config = dict(
    num_hidden_layers=13,
    hidden_size=384,
    num_attention_heads=6,
    num_key_value_heads=2,
    head_dim=64,
    intermediate_size=1024,
    vocab_size=6865,
    hidden_act='swiglu',
    norm='rmsnorm',
    norm_place='pre',
    norm_eps=1e-05,
    positions='rope',
    rope_theta=10000.0,
    rope_fraction=1.0,
    qk_norm=False,
    attn_scale=0.125,
    bias='none',
    tie_word_embeddings=False,
    parallel_block=False,
    init='uniform',
    init_std_qkv=0.0311,
    init_std_o=0.0,
    init_std_up=0.0311,
    init_std_down=0.0,
    optimizer='cautious_adamw',
    learning_rate=0.000998,
    beta1=0.9,
    beta2=0.95,
    weight_decay=0.24,
    lr_head=0.00813,
    max_grad_norm=0.5,
    warmup_steps=331,
    schedule='wsd',
    decay_fraction=0.74,
    decay_shape='linear',
    final_lr_fraction=0.0,
    batch_tokens=65536,
    max_seq_len=512,
    doc_mask=True,
    train_tokens=462600000,
    max_steps=7059,
    dataset='wikipedia_en',
)
MLP neurons of a small language model. Each row is named by its layer, matrix (down: output weights) and neuron, and shows model dimensions 288-383. Each number is 128 + 24 x the weight over its row's rms, rounded and kept within 0 to 255. A neuron's up and down rows have the sign that makes its largest values positive.
After each neuron's rows, "raises" lists the tokens whose logits its output raises most directly, leaving later layers aside.

L4.down521 [137  73 119 138 128 118 116 166 106 132  98 136  85 140 154 115 110 125 120 113 148 161 144 124 115 145  88 144 155 134 105 121 102 146 129 112 132 121 169 106 122 138 115 127 119 112  98 101 115 145 140  76 176 150 107 129  98 151 137 138  62 123 122  38  63 161 118 136 143  91 123 140 134 152 155 135 122 134 135 149 152 127  79 135 106 157 144 158 120 105  85 117 129 172 108 124]
raises: "clus", "erc", "ecut", "cess", "act"

L6.down823 [120  50 120 132 111  96 132 107 121 142 131 139 144  96 157 156 159 129 109 141 110 136 124 135 170 126  88 132 138 116 137 155 119  96 141 152 129 101 127 125 116 119 168 151 119  96  96 151 138 101 121 117 125 111 144 103 157 114 114  78 143 129 166 131 148 105 124 164 143 111 119 142 121 106 119 139 133  49 104 169 144 143 122 116 106 158 133 146  99  94 141 100 131 180 112 139]
raises: "ce", "ward", "ly", " their", "tar"

L10.down396 [119 137 142 134  98  86 125 102 114 141 101 127 170 118 109  90 156 150 132  82 123  81 149 115 146  83 105 126 140  99 133 107  86 103 130 127 157 111 139 143 153 150 142 131 140 121 133 128 146 108  98 127 145 109 118 129 116 128 124 154  72  81 137 148 149 141 141 108 116 114 127 138 127 172 178  91 119 173 141 132 119 124 109 145 147 169 137 121 132 149 105 144 130 136  99 169]
raises: "i.", "ih", "iro", "i-", "i"

L10.down158 [110 120 133 112 130 111 160 123 118 134 137 120 178 129 135 155 121 118 140  96 123 154  87 117 116 210 150 122 128 131 164 144 118 129 123 146 114 141 173  79 115 171 144 113 162 102 113 142 159 159 151 115 174 117  99 180 103 109  80 117 130  92 189  93 141 160 115 116 135 154 119 123 155 136 122 129 109 102 123  98 163 124  98 112 145  73 155 129 118 127 170 149  83 156  80 130]
raises: "th", "ock", "y", "aly", "ivers"

L4.down284 [128  90  81 175 116 123 105 173 151 140 183 123  77 119 101  73 113 115 154 111 123 121 140 129 113 126 167 132 186 119 138 128 134 145 121 189  86 147  88 148 114 141 115 126 171 120 122 129 107 152 115  85 145 137 138 142  81 109 112 153 132 159 154 127 130 107 127  99 146 111 110 103 152  83 165 101 135 125 130 157 136 126 120 156 121 157  99 154 153 168 116 112 140 138 136 116]
raises: "avy", "aped", "aving", "aps", "erc"

L8.down721 [139 141 123 154 154 145 115 137 124 180 157 104 127 137 160 121 118 143 108 123  78 119 105 132 100 124 141  88 133 105 110 132  84 128 111  90 129 115 158 125 132  91 150 137 102 156  93 110 167 166 111 123 130 154 140 149 154 107 159  98 125 137 120 110 141 110 126 125 112 155 151 111 146 153 112 155 142 112 127 115 128 152 141 139 144 170 139 100 155 138 121 148 132 112 113 119]
raises: "ff", "ss", "ng", "val", "ud"

L7.down931 [143 143 160 129 121 159  98  93 150 184 190 121 105 142 116 105  98 126 134 132 133  78 162  97 137 185 115 116 150 141 150 136 141 111  81 110 131 116 115  99 105 162 128 110 146 119 105 162 123 113 105 134 142 133  81 149 119  94 118 109  97 145 144 147 136 134 146 122 129 115 134 133 101 145 119 140 104 140  69 133 172  84 127 116 128 141 131 138 122 143 165 172 112 124 132 109]
raises: "onent", "osed", "agn", "osition", "etition"

L8.down634 [143  84 146 126 141 161 149 120 154  98 164  87 152  87 103 128 123 130 115 177 106 126 106 114 168 177 149 122 122 140 104 109 123 144 155 117 132 150  92 128 117 113 146  86 132 118 107 159 111 150 129  92 118 134 159 109 131 134 129  93 235 181 137 120 136 118 131 112  82 150 139 113 132 147 131 137 146   3 160 106  89 124 130 147 112 120 140 135 129 152 158 128 145 172 172 141]
raises: " another", " their", " his", " the", " these"